From a checkpoint of a small transformer trained on Wikipedia.
Architecture: RMSNorm before each block, rotary positions, untied embeddings.
MLP neurons of a small language model. Each row is named by its layer, matrix (down: output weights) and neuron, and shows model dimensions 160-223. Each number is 128 + 32 x the weight over its row's rms, rounded and kept within 0 to 255. A neuron's up and down rows have the sign that makes its largest values positive.
A block is one neuron, or neurons of one layer that tend to fire together. Before each block is what it responds to, as a language model described it from the Wikipedia text at the highest values.

Word pieces that continue a word right after a prefix or opening fragment, e.g. pre-reg(ister), bioc-hem(ical), counter-att(ack), over-he(ating); sometimes "not".
L3.down30 [113  98 172 171 222  90  94 158 163 133 126 183 118 117 120  87 120 114 104 119 123 115 150 150 129 124  76 182 143 156 163 167 150 157 107 156 133 110 117 184 140 113  91 133 158 131 183 141 103 134 139  94  99 130 123 134 100 136  93 114 126 120 187  94]
L3.down230 [179 215 140 133 149 105 108 129  93 116 141  76 136 184  97  95 146 119 142 129 123 138  89 141 122 119 142 165 135 154 105 185 192 157 138 119 118 111 108  86 140 129  68 129 118 167  78 116 142 114 153 171 156 121 128 123 109 148  97 140 145  97  81 139]
L3.down303 [157 168 132 110 131 139 140 106 128  69 156 151  73  82 120 136 183 100 111  87  81 129 148 148 124 128 114 115 129 123 140 126 136 137 108 102 144 150 134 120 118  84 153 131 127 138 114 123  77 111 199 157 129 172 106 114 134 122  96 185 183 130 207 158]
L3.down520 [138 125  89 103  94 164 155 146 104 114 135 159 142 113 133 122 135 132  86 127 124 134 176  95  73 125  66 149 172  84 108 177 170  95 102 145 109  73 116 162 132 132 127 147 119 113  60  85 140 157 115 127 106 185  85 150 127 104 116 160 102  66 219 135]
L3.down552 [137 159 117 141 173 124 116 124 119 134 132 165 121 110 118 133 123 114  98  98 136 178 112 104  98  83 111 100 129 143 105 122 170 147 132 132 185 131 132 167 108 165 133  63  94  80 119 138 124 115 120  80 150 128 103 108 115 129 139 182  65 159 136 153]
L3.down582 [193  86  79  69 151 120 159 142  83 105 174 136 137 120 159 100  93 113  92 139 144 120 160 146 116 118  99 123  82 130 140 134 104 148 153 135 118 105 129 118  70 153  99 114 132  92 143  95 140 110 158  74 150 167 131  80 103  73 208 120 159  81 136 122]
L3.down806 [143 115 172 166  81 118  93 137 136 131 116 139 187 187 126 122  98  78 106 152 109 132 153  93 128  88 123 117 140 157 106 118 158 131 127 133 146 133 113 161 127  74 169 212 109  74 146  93 159  80 134 151 157 157 147  52  83 129 137 165 154 110 107 102]
L3.down905 [ 95 152 160  83 129 143 174  66 223 149 107  91 131 103 109 160 133 112 115 151  87 103  97 153 114 135  88 105 112 120  86 104 154 154 138 148  89 139 105 117  92 147 112 132  95 160 127 135 102  96  72 136 130 110 144 141 139 169 167 140 142 137 139 125]

Vowel-ending word pieces that finish or continue non-English names, mostly Japanese given names in tables and lists (Sat-oshi, Yasuhi-ro, Gō-ri), also Indian/Arabic words like Gujar-ati, Khuras-ani.
L4.down339 [168 136 109 150 124 133  83 109 118  98 155 129 201 145  85 178 140 128 111 134 150 104 143 120 189  73 186 141 122  98 128 107  96 143 162 131 115 134 139 152 105 142  91 114  87 137 151 149  79 151  96  95 109 130 246 105 184 130 116  75 116 124 159  43]

The closing == or === that ends a Wikipedia section heading, e.g. History ==, ==Biology==, ===Establishment===; also markdown table separator rows.
L2.down74 [134  92 132 141 150 122  97 190 137 103 147 130 108 113  95 133 128 103 137  87  99  92 173 111 182  87  94 104 113 107 150  64 157 141 103 126 113 139 134 196 132  75 113 126 117 199 152 147 133 115 148 101 114 129 113 112  83 130 188  87 111 131  92 136]
L2.down264 [ 79 132 132 149 119 119 191 138  74 119  96  65 103 116 145 134 167  85 106 130 124 127 127  89 116 102 129 126  73  75  87 147 160 146 116 110 143 153 134  82 157  99  70 170 164 112 125 116 167 126 149 117 139  74 101  94 126 144 142 137  64 153 239 102]
L2.down279 [180  87  79  96  95 179  96  97 170 159 120  77 132 130 105 123 160 100 141 151 103 112  92  90 157 115 120 175  94 130 134 120 149  82 141 184 185 118 130 105  92 121 147 170 172 162 110 107 161 114  90 192 108 135 130  94 152 124 197  84 147 140 166 144]
L2.down283 [128 180  74 138 116  96 123 150 153 120 168  87 122 174 158  89  88 175 117 160 149 119 112 107 153 102 119  91  93  91 184 118 163 137 115 152 104 166 143 103 149 111 163 125  99  77 169 120  99 145  74 113 105 147 153 176 136 145 163 180 166  77 151 111]
L2.down640 [108  84 116 126 130  74 157 119 125 154 176  68 169 113 169 102 127  69 130 115 135  99 136 160  92 105 182 110 155 126 157 157 144 111 132 114 125 157 131 118 129 129 111  67 110 149 123 189  94 136  32 159 137  71 137 129 144 163 170 153  53 117 131 136]
L2.down702 [104  95 131 122  74 111 174 186 155 134  64  94 156 154 169 150 182 108 125 133 112 120  74  58 158  91 138 138 158 188 127  76 153  86 158 150 175  96 126  66 148 113 101  92  95 213 125 154 113 157  56 160 169 143 178 125  92 189 125 110 101  79 125  72]
L2.down723 [ 89 140  98 166  71 111 161 113  91 117 127 129 117 144 109 165 142 163 112 136 126 154 134 128  97  82 190  94 129 161 126 135 187 109  88 127  95 168 183  79  33 120 159 109  94 135 140 131 121  71 179 171 112 127 142  99 186 123  57 132  76 140 117 101]
L2.down828 [132 101 176 110 110 104 131 129 190 106 163  68 136 110 113 129 138 134 135 143 103 143 191  82 143 182  99 117 127 111 118 124 101 124 153 125  89 110 103 126 100 155 108 134 103 112 173 145  64 128  79  82 122 133 100 150 126 128  93 100 145 181  89 158]

The preposition "with" (sometimes of, by, despite) joining an added clause or attribute, often after a comma, as in "List of singles with chart positions" or "brick, with stone dressings".
L2.down66 [161 169 123 126 125  92 124 118 149 102 116 110 161 149 155 144  66  99 124  52 122 189 160  91 108 172 117 109 133 207  82 143 117 121 135 150 106 138  85 118 101  94 120 154 122  86 164 142 135  81 111  92 135 152  99 179 148 114 186 154 154 130 150 103]
L2.down356 [104 127 111  91  87 134 105 157 124 112 106 189 153 130 122 100 149 144 125 119 169  75 131 113 137 121 166 153  78  83 184 158 187 153 146 168 143 110 154 118 145 159 159  87 137  99 119 135 111  88 123  97  85 133 120 165 158  83  95 156 171 176 156  88]
L2.down417 [112  97 152 141  62 136  77 148  82 166  73 136 148 119 112 126  94 117  98 107 126 195 132 128 136 147 146  91  96  96 129 171 129 109  67 139 135  89  59 113  48  81  83 139  90  67 112 117 150 147 144 163  87 109 183  79 134  73 208  94 139 139 150  63]
L2.down510 [129 110 153 126 141 136  87 153 169 136  93  86 184 109 130  97 144 144 127 115 143 105 154 133 119 181 111 107 141 171 118 149 119 144 112 151 106 105 126 128  91 111 157 160 130  77 193  76 131 118 158 144 156 191 109 159 146  99 185 111  89 142 129 118]
L2.down594 [ 90 153  64 173 139  87  86 124 104 139 128 111 130 106  75 126 148 188 133 186 150 135 157 150  79  47  84  97 118 161 114 160 157 147 128 177 117 159 140 167 123 146 132 176 204 165  76 144 149 138 142 169 194 134 150 127 119 144 143 114 151 146 131  95]
L2.down642 [101  90 124 105 121 129  48 146 142 139  76  77 145 177 132 127 121 155 131 143 121 121 141 134 107 129 174  91 116 102 127 154  92 111 142 133 137 151 140 137 112 107 132 173 102 127  97 123 142 151 105 132 128 142 150  41  95 126 121  96  97 138 182  76]
L2.down665 [ 93 139  58 113  90  93 100 142 120 170  52 100 141 122  96 153 118 135 125 100  91 170 132 155 119  88 115  97 152 210 109 149 154 220 154 103  96 130 107 129 107 146 178 110  71 109 125 129 127 111 115  80 138  84 102  96 114  89 150 133 112 180 154 121]
L2.down724 [ 78 118 144  62 115 188 129  91 174 154 124 152 133 131 126 152 132  78 157  76  50 125 120 101 147 172 112  66 118  76 174 184 132 141 167 135 112  78 103 149 139 124 113  95  61 146 128 140 137  66 109 107 161 168 131 119  50  75  70 173  89 123 141 111]

Closing == or === marks ending Wikipedia section headings such as History, Characters and Playoffs, plus some sentence-final periods before a line break.
L4.down701 [124 120 167 128 106 133 158 126 114 185 146 148 105 128 136 146 100 100 185 138 111 150  88 130 136 149  86 136 158 148  99 137 135 103 103  96 112 187 122  98 135 159  95 150 145 109 103 136  92  72  90 102 128  93 143 114  97 154 181 181 134 122 169 168]

Inner pieces of rare words, chiefly CJK characters in Chinese or Japanese personal names (蒋勤, 安井彦), also mid-word bits of foreign names (Djurgården) and table digits.
L4.down861 [ 72 151 108 144 110 128 142 137  97 135 146 183 159 133 138 142 113  58 133 172 147  60 116  81 124 123  74 111 162  93 131 140  79 156 166  91 111 135 138 107  78 138 147 114 113 144 113 142 122 136  79 130 133 137 150 130 106 132 134 122 122 104 112  75]

Inner subword pieces that continue a split word, such as ings in Innings, ord in disorders, s in Innsbruck, ib in equilibrium.
L3.down257 [135 155 166  49 114 102  87 120 115 124 179 178 128  93 105  90 117 161 111  97 153 113 151 163 142 142  83 167  79 119  90 128 123 174 128 165 121 216 140 130 138 144 185 142 183 162  44 161 124 132 157 106 176 137  95  98 144 120 117 135 120 105 138 178]
L3.down433 [138 161 189  56 186 108 146  78 113 198 135  95 149 106  89 123  45 173 101 113  74 159 116 148 134 127 119 149 144 120 113 106 142  88  96 129 192 106 147 138 147 124 137 119  97 141 101  73 129 149 173 117 125 177 165 135 171 179 155  97 116 136 156 151]
L3.down449 [ 98 113  74 186 135  88  78 123 118 123 170 131 104 105 168 111 122  97 144 164  93 107 169 111 137 104 138 161 154 141  99 120 103 182  94 196 141 146 170 129 188 174 105 140 119 140 150 130 173 113 111  86 119  84 115 130 112 119 121 125 132 123 131  93]
L3.down718 [134 134  92 141 238  91 116 100  59 147 132 100 139 193 123 172 145 126 149 159  98 139  79  83 194 174 115 107 117  81 160 169  96 125 144 153 123  66 153 143  88  87  78 117 178 157 156 135  47 126 105 138 137 150 132 122 138 109 111 127  81 128 115 104]
L3.down721 [121 131 140 112 146 165 150  87 137  77  60 110  88 108 152  97  39 135 161 123 112 107 177 127  86 154 168  77 104 185 114 158  76 149 119  63 122  52 157 100  87 109  97 118 119  97 153 120 170 107 134 124 118 139  80 126 146 126 155 113 167  99 164  46]
L3.down946 [182 135 165 157 125 119 108 137 152 102 105  92 104 122 145  98 130  43 116 122  73 133 214  61  94 101 139 105 145 107 161 154 148  67 109 141 179  75 158  57 126 161 121  77 131 119 137 102 129 100 135 122 117 154 137 170 152 147 158 150 149  90 120 103]
L3.down1019 [137 128 143 227 165 105 132 133  86 132 152 159 146 106  89 159 115 149 157 111 105 122 132 131 117 125 120 147 121 148  79 154 131 187 139 102 124 140 136 162 136 130 123 118 222 129 164 103 117 112 211 116 105 125 138 143 133 159 106 127 136 116 105  78]
L3.down1020 [ 96 192  53 120 134 140  80 128 198 138 132 132  51 100 148 155  98 149 133 150 131 138  98 158  81 123 128  77 102 196 134 137 130 153 129 115 155 125 124 173 101 182 147 120 107 107 136 146 141  81 158 168 111 113 112 122 136 104 162 174 141 109 176 148]

Opening word pieces of longer words still to be completed, mostly prefixes like con-, sub-, reg-, post- (conurbation, conductor, suburban, regulate), also mid-name fragments in tables.
L2.down63 [111 142 163 140 111 141 176  88 155  66 134 129 162 124 131 142 179  64 189 160  96  63 127 143 105  99 139  61 121 109 144 135 109 107 156  75 139  92 127 155 148 118 168 167 144 110 145 118 109 144 116 129 104 171 104 127 127 132  85 185 169 143 127 121]
L2.down460 [116  74 131 138 136 114  87 130 191 114 166 117 131  88 109 157 124 166 155 174 114 145  58 151 204  90 109 136 141 115 105 167 130 105 130 150 101 107 162 127 104 128 114 161 116 129 106  89 156  89 134  61 194 128  86 124 133  74 158 129 148 133  97 124]
L2.down531 [140 105 122  64 134  74 162  88 179 190 103 118  93  97 106 118 163 105 158 166 125 137 133 114 141  89 152 110 197  92 109 157 114 131 124  81 110  65 105  96 125 119 208 132  93  71 125 128  88 109 155 113 136 133 100 218  87 173 108  93 139 172 133 161]
L2.down598 [150 125 130 195 147 124 117 145 127  83 133 159 152 126 109 132 115 104 109 131 118 117 120 163 103  59 211 100 119 179 133 164 130 105 154 118  88 108 144 157 140  72  71 119 121 103 136 150 137 106 128 100 109 130 137 155 135 124  88 131 117 194 108 129]
L2.down627 [125  80 149 150 101 132 155  92 138  42  90 190  89 149 154 150 138 139 126 129 130 151 174  83 115  67 112 168 130 152 200 123 123 176 148 126 169 153 129 139 132 106 117  92 137  68 172 121 138 122 151  88 126 159 134 167 120 101 135 179 142 140 169 205]
L2.down742 [137 181 150 108 164 154 151 138 150  98 115 135 162 188 159 122 109 123 124  96  87 154 121 129  90  77 123 130  74 123 153 128  69 130 110 137 154  99  81 112 137  96 186 176 186 138 139 151 110 149  97 123 141 132  95 120 114 136  83 160 149 111 101 130]
L2.down815 [119 154 111 109 122 112 106 107 149 152 121  55 135  67 107 126 157  37 157 180  69 111  42  93  91 134 160 148 141 117 199 154 159 120 147 133 159 123 166 134  97 163 133  64 136 199 102 133 106 130 118  78  88 136 129 120 127 122 106 143 178 134 111 115]
L2.down962 [135 122 121 173 166 176 131 139 146  84 121 147 154 141 129 135 155  99  80 118 120 159 148 125 137  78 109  69 103 134 193 130 205 111 115 139 114 115  77 139  95 162 182 145  96 104  63 149 126 129 147 152 130 165 161 108  99 152 156 126 206 126 132 143]

Word-piece fragments completing rare proper names, mostly Chinese pinyin and Japanese names in lists and tables, e.g. Jiang(x)i, Imaish(i), Tsugih(aru).
L3.down133 [110  66 110  95 177 187  97 116 113 125  90 144 136 101 154  86  36  96 148 159 128 151 159 125 139 127 111 123 143 142  98 142 161 115  97 140 164  76  56 216  77 137 107  89 116  72 146 176 105 115  97 118 116 169 121  71 101 142  96 120 141 125 188 153]
L3.down163 [125  87 122 145 168 147  93 118 151 103 171 159 133 147  92 177  86  95  53  95  97 139 111  95 139  70 129 140  98 174 193  54 176 117 148  86 148 133 144 123 107 193 113 133 162 133 176  80 126 162 102 128 161 164 200 139 124 140 148 157 118  86 158 127]
L3.down193 [111 158 131  90  81 106 166 111 151 201 141 132 127 102  98 149 100 159 125 126 110 148 135 146 121 106 138  69 132 109 112 207 168  89 131 164 107 164  63 139  83 133 157 110 134 115 182 146 101 146 152 160 108  71 128 111 141  96 135 147  97 120 120 149]
L3.down269 [151 124 168 147 163 165 100 179  97 131 128 132 129 104 120 109  55 141  87 146 103 187 183 140 146 125 119 138 120 196 106  97  95 115  84 108 133  86 167 102 122 131  80 137 102 154 120 125 105 123 184 107 127 120 185 105 135 155 145  75  98  95 136 120]
L3.down542 [ 72 142  94 106  77 125 167 179  74 134 121 115 149 163 151 159 131 172  88  88 161 104 143 150  66 134 145  98 114 110 110 106 253  84  85 179 131 142 131 162 128 118 144 167 135 159 101 167 108 149 174 145 156 146 106 139 150 137 137  85  80 100 125 155]
L3.down749 [161 130 151 168 169  67  75  84  91 175 133 167  79  74 147 160  95  40 134 135 103 163 100 130 122 149  87 168 102  91 141 168 134 114 135 177 148  59 132  91  99 127  80 137 163 178 144 137 135 199 137 130  75 141  30 103 110 169 121  97 106 130 115 109]
L3.down768 [101 149 162 112 124 127 108  95  75 123 172 106 151 120 153 159 177 112 177 123 131  74  99 143 101 115 111 122  89 119 164  87 140 165 147 144  85 115 115 135 139 151 130  58 165 163 112 107 123 138 126 109 116 107 135 110 153 163 114 128 173 180 145 138]
L3.down1021 [147  67 147 159 180 186  60 114  87 150  97 141 123 135 110 121  86 160  93  98 145 105 137 105 148 146 151 108  87  90 140 141 148 155 168 113 114 108 151 144  79  94 103 154  89 127 146 119 133 193 138 125 153 104 108 121 124 157 165 132  97 118 103 139]

Commas, often right after a conjunction or relative such as but, when, where, that, which open an inserted phrase, e.g. "but, after", "where, after", "that, because".
L4.down311 [143  95 165  93  86 151  94 146 107 135  92  94  54 118 144 111 121 109  53 113  58 127  80 112 108 127 108 145 153  72 127 107 136 178 144 115 134  91  73 145 141  91  90 119 131 135  95 165 150 159 115 164 188 141 108  88 153 172 198 138 102 134 134 151]

Short vowel-consonant pieces such as al, an, ar inside non-English proper names and titles, e.g. G-al-atta, Kristij-an, Th-al-ita.
L2.down106 [133  85 154 140 115 141 155 145 193 140 129 177 134 133  89 115 166  98 209 133 109  94 138  45 112 111 184 182  85 158 159 216  90  97 180 137  60 188 163  80 115 168 184 137 140 165 144 134 185  79 137 108 128  72 155 171 108 145 121  82 142 134 148 149]
L2.down137 [153  78 118 113 136 143  71 132 121  98 116 126 182  78  83 138 103  93 105 120 140  89 179  95 173  84 164 180 108 103 133 109 151 100 115 122 112 175  62 159 125  73 189 168 150 107 163 114 107 114 219 170 103  84 136 115  96 124 149 134 182  71  84  93]
L2.down248 [160 105 146 148 116 153 120 124 142 139 149  63 108  66 110  84 155 118  92 112 127 125  99 105  87 120 114 162  91 137 108 113 133 106 182  98 104 123 137 116  49 117 162  93 105 115 130 154  82 111 169 150 136 117 126  87  91 162  71 147 104  63 135 125]
L2.down273 [125 181 114  73  74  94 211  71 134 169 154  59 144 103  81 112 106 116 100 113 133 167 160 124  71 109 156 120 114  79 182 136 159 115 127 103 121 125 145 138  91 115 114 107 153  91  78 132  89  74 136 105 120  92 121 172  43 170 147 103 166 161  96 109]
L2.down389 [124 120 196 187  84 129  83 132 140 148 160 160 138 131 173 116 111 125 139 163 138 170 159 137 174 155 133  91 112 129 115 168 112 114 160 135 119  91  99 139 116  96  88 130 115 109 132 116 127 105  55 145  82 114 204  79 140 102 111 111 158 171 152 138]
L2.down463 [131  74 116 131 167  81 171 120 178 162 120 107 172 122 167 141 144 135 170 145 177  86  95 121 121 132 120 146  68 111 146 131 126  64 113 136 176 133 112 182  66 118 121 109  70  88 101 145 114 144  47 137 131  95 123  58  90 118 123  96 127 160 157 155]
L2.down856 [124 111  73 116 107 160 129 157 145 105 182  95 139 103 122 139 148 139 183 104  84 172  93 142 143 133  41 168 115 150 135 148 115 154 154 121 160 131 127 183 160 164 144 122  95 125  82 144 113 117 107 130 117 111 114 138 198 148 117 113 164 156  98  78]
L2.down967 [169  75 153  99  61 104 149 173 152 126 167 120 126 151 117 102 176  98 132 148 178 101 156 118 122 126 145 114 158 126  84 152 137 107  63 152 161 133 124  52  95 132 135 147 126 128  51 161  89  79 121 175 118 120 152 109 138 137  84 110 166 129 131 139]

Closing == or === markers that end Wikipedia section headings such as ==Squad==, ==Production==, === Playoffs ===, plus weaker hits on word-middle pieces (Gr-im-sby, Penins-ul-a) and digits.
L3.down21 [ 94 148 117 178  81  82 153 157 130 127  84  67 161 174  80 102 147 181 142 120 124 146  94 141 155 129  94 110 164 170 127  84 183 127 155 108 111 155 127 135 152 113 108 116  77 176  86 155 130  96 121 109 167 136 153  97 171 171 107 106  80 125 163 125]
L3.down422 [128 146 167 138 156 158 153 100 114 147 109  87 142 116 152 124 123 149 102 135  88  92 116 131 138 126 110 134 142 122 109 163 136 136 103 106 105 151 136 148 127 121  78 122 121  65  75 174 140  97 121 145 124 144 103 146 121  77 120 177 103 116 107 144]
L3.down516 [152 133 150 144 119 152 122 122  72  85 141 125 171 112 127 131 111 125 135 135 151 156 118  90  85 115  91 124 166  92 106 105 140 153 166 120 154 157 156 160 157 184 201 147 134  52 114 156 119 172 167 108 128 125 137 102 138 100 132 194 116 115 148 118]
L3.down549 [146 117  82 113 161 123 134 142 174 107 128 109 129 129 106 138 113 119 146  74 142 103 132 135  57  99 141 116 159 136 158 175  92 144 141 187 147 102 120 120  78 158  63 116  87 130  66 158  97 117 154  86  86  80 115 127 145  75  44 144  87 116 159  93]
L3.down681 [152 158  99 163 202  91 128 167 141  69  89 133  98 127 116 136 177 193 127  58 114 108  85 143  93  84  73  96 167 118 141 210  79 111  80 166 120 103  98 131 115 127 114 122 158 104 145 121 187  95 174 140 127 188 200 138 120 127  54 116  86 137 112 115]
L3.down693 [138 132 118 127  51 107 106 115 121 151 146 107 159 165  99 185 127 134 108  83 128 101 166 127 130  62 153 120 134 151 181 116  76 131  97 111 127 125 165  71 159 134  58 125  80 162  85 145 105 136 109 143 188  93 138 191 175 169 149  50 160 134 160 140]
L3.down707 [186 117 147 145  98 178 144  78 111 136 183  66  89  48 167 113 104 120 147 205  90  83 101 147 131  58 114 127 156 153 147 130 138 113 184 135 185 114 103 128  83 145 108 136 172 118 141 125  81 117 106 134 136 176 165 137 161 117 109 153 111 155 142  98]
L3.down800 [131 137 168 115 122 130 130 128 123 115 135 177  85 148 105  98 138 146 146 123 138 145 111 189  73 173 115  91 118 124 136 131  81 108 163 139  78 114 114 163 101 190 113 134 135 111 146 124 163  59 112  98 140  98  92 158 119 118 140 106 134 152 130  47]

Word-starting pieces, mostly " for" beginning a longer word (forts, forewings, forehead, forth, forty); also "To"-il, "A"-urelia, occasional real prepositions.
L3.down107 [133 101  91 192 142 169  84  76 153 122 116 102 114 121 132  89 106 146 130  97 103 118 181  42 126 116 128 126 140 118  65  59 180 183 127 134 185 117 108 105  93 153 103  60 143 109 165  79 111 117 142 136 157 111 178 146 168 216 203 111 125  80 133 106]
L3.down127 [153 179 115 123 141 139 164 121 106 125 100 135 193 176 111 140 143  98 152 108  65 147  99 122 154  95 218 112  91 177  63 136 135  98 219 128 156 136 118 101 168 135  94 113 188 124  97 156 102 124 149 176 127 180 166 231 123 177 163 116 105 146 124 176]
L3.down240 [115 116 172  47 139 112 210 177 164  95 130 137 172  84 121  78 153 153 114 121 134 154  91 111 125 158 120  50 190 146 177  87 156 172 164  83 175 145 160  86 153 141 172 128 171 162 144  97  98 134 124 185 121 159 129 173 129 113  93 177 107 139 138 105]
L3.down368 [149 156  87 114 117 123 106 104 155 116 137 106 185  99 131 132 157 125  99 105 139 127  98 151 116 191 180  68 135 169 146  70 108 100 167 171 165 126 126 160 121 150 154 210  98  69 121 160 130  94 194 151  63 157 192 125  85 111 129 161  60 167 100 113]
L3.down467 [104 140 125 165 218 127 109 105 122 107 134 111 133 124 178  63 131 148 123 116 130 106 142 168  99 148 142 152 105  49 130 141 102 126  93 123 151 129 100 140  98 192 200 128 172 167 108 118 181 140 135 133 119 172 139 145 136 175  85 127 132 153 135 167]
L3.down476 [181 146 111 132  90 113 109 113 131 131 122 108 117 102 150  54 127 108 110  81 165 162 102 107  63 127 101 122 130  85 166 144 109  89 152  89 148  63 108 150 119 173 174 142 115 124 104 133 115 133 124 149 131 114  98 159 173 149 101  79 154 107 145 111]
L3.down736 [ 84  37  86  98  83  69 148  93 159 133 118  90 136 102 151  89 111 141 121  98 176 132 173 133  76 148 113 108  88  89 113 109 108 125 101 139 128 103 113 127 137 192 139 105 154 119  86  85 145 148 137 119  97 117 150 157 132 108 108  81 128 126 141 133]
L3.down776 [131  92 140  75 123 108  97 157 211  75 101  82 186 118  57 117 144  98 126  86 157 161 146 138 176  98  66 164 157 125 184 186 143 137 114 108 156 136 109 106 132 141 162 131  63  51 158 178  88  82 117 147  88 214 117 126 152  84  85 120 129 114 120 162]